config.toml
d_mlp = 512
norm = "rmsnorm"
norm_place = "pre"
rope_fraction = 1.0
attn_scale = 0.125
bias = "none"
init_std_o = 0.0
init_std_up = 0.0361
weight_decay = 0.17
lr_head = 0.00819
grad_clip = 2.0
warmup_steps = 200
schedule = "wsd"
decay_shape = "exp"
MLP neurons of a small language model. Each row is named by its layer, matrix (gate and up: input weights) and neuron, and shows model dimensions 128-191. Each number is 128 + 32 x the weight over its row's rms, rounded and kept within 0 to 255. A neuron's up and down rows have the sign that makes its largest values positive.
Before each neuron's rows, "fires in" lists the words (lower case) most often at its 100 highest values on Wikipedia text that the model never trained on.

fires in: "art", "international", "tour", "apps", "journal"
L2.gate337 [195 168 116 144 157 155 151 120 107  66  82 120 143 189 145 139 148 240 122 136 178 159 176 178 111 107 178  96  84 115 143 185 139 137 114  59  95 138 111 118 179  99 127 124 167 145 147 128  63 182 208 170 130 142 149 153 104 118 141 118 138 154 105 109]
L2.up337 [ 96 103  92 107 103  85 158  83 162 144 106 111 116 111  82 159 148 132 103 159 175 165  84 192 162 120 115 123 111 109 133 112 178  59 183  83  80 124 182 180 120 157 127 186  62 113 137 138  93  70 112 122  96  85  99 153 105  91 116 122 171 112  93 131]

fires in: "between", "real", "about", "to", "researchers"
L3.gate126 [ 93 118 135 126  94  85 158 175 155 114  94 127 102 130 158 106  84 128 126 163 132 116  91  39 110 175 130 126 156 144  76 128 168 105  94 127 166 139 119 169  82 123 131 120 146  94 106 139 181 138  71 109 106  96 141 145 145  89 137 113 151 104 161 108]
L3.up126 [138 127 181  73 139 113 113 160 109 126 192 152 186 187 145 126 132 175 192 166 146 133 109 126  77  72 135 142 167 133  79 105 112 125  87 100 104 124 114 152 122 116  99 145 139 150  91  95 140 123 203 132 157 113 122 132 146 138 116 106 136  46 180 150]

fires in: "had", "has", "speed", "having"
L3.gate218 [172 177 133 130 106 109 149  94 132  98 148 104 135  77 184  95 112 187  81 110  97 162  64 169 119 117  96  86 108 114 158 130 114  85 177 132 136 108 132 113 176  82 146 116 136 166  46 137 129 151 158 129 127 160  82 159 178 107 174  88 149 146 156 154]
L3.up218 [106 186 176 135  78 117 122 120 109  49 127 116 130  60 189 115 131 161  98 170 109 164  65 169  87 102  91 118 149  91 131 114 114  86 140 123 130 155 131  99 147  91 138  84 156 152  88 136  93 139 101 177 149 155 121 147 132  84 179  79 123 147 172 165]

fires in: "to", "in", "of", "studied", "into"
L10.gate358 [110 132 158 104 160 126 172  94 132 150 163 117  91 105  92  87 106  84 168 158 108 119  86 128 137 135 106 140  96 105 137  88 135 128 137 125 223 129 135 108 176 142 152 132 157  98 168 147 118 107 173 123 121 177  90 161 180 160 130 131 122 174 137  91]
L10.up358 [170 124 172 150  91 141  89 116 152 149 151 108 125 174 125  98 104 193  65 104 151 169 120  88 145 152 161 104 130 126 127 134 139 148 154 108  95 102 144 113 149 187 159 127 120  99 177 165 211 165 101  98 134 120 142 116 177  93 131 120 165 142 127 117]

fires in: "in"
L3.gate368 [164 130 100 158 132 171 153 162 144 119 151 114 106 109 140 184  73  80 160 102 127 104 116 100  98 221 132 136 111 141 140 152 139  82 167 132 132 140 157 138 149  91  73 168 124 103 143 124 170 154 141 146 163 118 109 190  79 157 122  82 165 106 112 156]
L3.up368 [ 98 160 143 118 107 169 147 179 139 119 117 128 129 108  92 127  81 114 125  88 141 172 107 135 111 160  58 123  65 128 104 158 102  64  74  92 107 137 125 137 133  89 190 131 180 125  97 168 126 135 123  81 126 113 171 183  86 110 138 127 134 174  85 125]

fires in: "for", "force", "forced", "forest"
L11.gate268 [148 166 104 122 156 149 119 132 113  72 158  95 171 144 138 177 185 163 117 149 125 137 136 198 143 121 107 156 107 137 129 154 145  79  86 196  90 147 110  90 142 141  94 148 106 189 101  97 168 152  63 142  23  78  89 173  93 108  75  94 105 138 110 127]
L11.up268 [156 140 133 158 133 145  88 185 152 103 112  78 202 165 155 199 187 179 132 111 138 157 104  87 192  92 181  81 198 155 142 148 145  88  98 118 116 159 170 120 127 125 150 121 150 102 131 158 234 107 130 101 118  89 133  65  89 149 153 132 152 139 184  68]

fires in: "moved", "went", "returned", "along", "south", "going"
L2.gate55 [ 89 144 118 113 152 120 181  72 114 110 104  89 115 127 115 120  99 130 154 142 104 120  74 142 114 148 155 120  67  91 113 118  81 110 176 113 128  98 151 118  74  81 141 151 109  84  91 145 116  91 111 116 130 114  80 128 155  90 122 101 162 180 122  62]
L2.up55 [100  99 107 133 177 142 157 120 149 101 142 111 113  96 121 118 164 122 118  84 168 113 160 171  67 134 183 156  64  92 168 227 178 118 136 117 126  80 164 153 132  96 176 138  89 132 136 154 103 130 135 103 189  73  90  91 135 103 148  93  75 180  96  96]

fires in: "or", "some", "number", "almost", "than"
L2.gate177 [195  92 163 139 120 131  76 181 142  99 124 116 100 143 114 133 125 111 109 197 133 184 161 202 112  83 157 151 164 167  89 114 151 132 150 124 139 121 152 136 132 168 130 199 173 118 105  92 118 142 162 142 122 124 172 144 143 104  52  94  67 101  99 133]
L2.up177 [185 102  77 115  68 126  49 147 125 113 192 105 139 163 162 160 137 117 166 220 110 161 135 152 147  95 113 159 152 181  93 110 122 120 149 104  72 111 142 122 173  87 112 147 154 151 130 116 143  69 106  47  91 140 186 124 148  62  78 126 104 155 151  87]

fires in: "found", "large", "built", "founded", "renamed", "small"
L2.gate226 [102 118  31 130 116 120  51  98  67 110 112  41  88 113 186 171 147 125 122 153 152 178  37 116  72 161  95 165  85 172  94 119 196 137 218 111 179 101 138  64 158 133 157 129 132 162 140 121  98 151 134 149  74 144 118 188 124  87 133 104 170  80 163 172]
L2.up226 [112 120  76 117 128 100  55  71 110  94 115  67  94 131 190 158 176 122 121 140 135 162  50 117 102 164 112 171 126 155 104 120 192 118 188 117 182  91 141  33 176 128 165 113 132 149 157 154  96 174 128 179 101 129 141 150 119 111 127  77 122 106 159 177]

fires in: "career", "1999", "years", "freedom", "childhood"
L4.gate435 [103 151 149 113 108 115 135 134 116  31 129  76 182 164 115 165 150 131 176 120 119  98 155 159 116 140 128 184 111 146 164 135 131  74 150 149 128 141 140  88 147 103 160 188  65 134 124 145 106 131 148 193 182 135 110  95 189  99 135 156 101 141 145  96]
L4.up435 [126 153 141  68 138 110 100 152 163 107 137 124  57 121 104 177  68 150 137 121  28 101 172 178 196 135 169  79 124 123 140 116 131 100 154 144 121 137 149  99  91 127 171 117 105 141  72 147  75 177 117 156 105 141 122 132 182 153  86 172 160 115  83 134]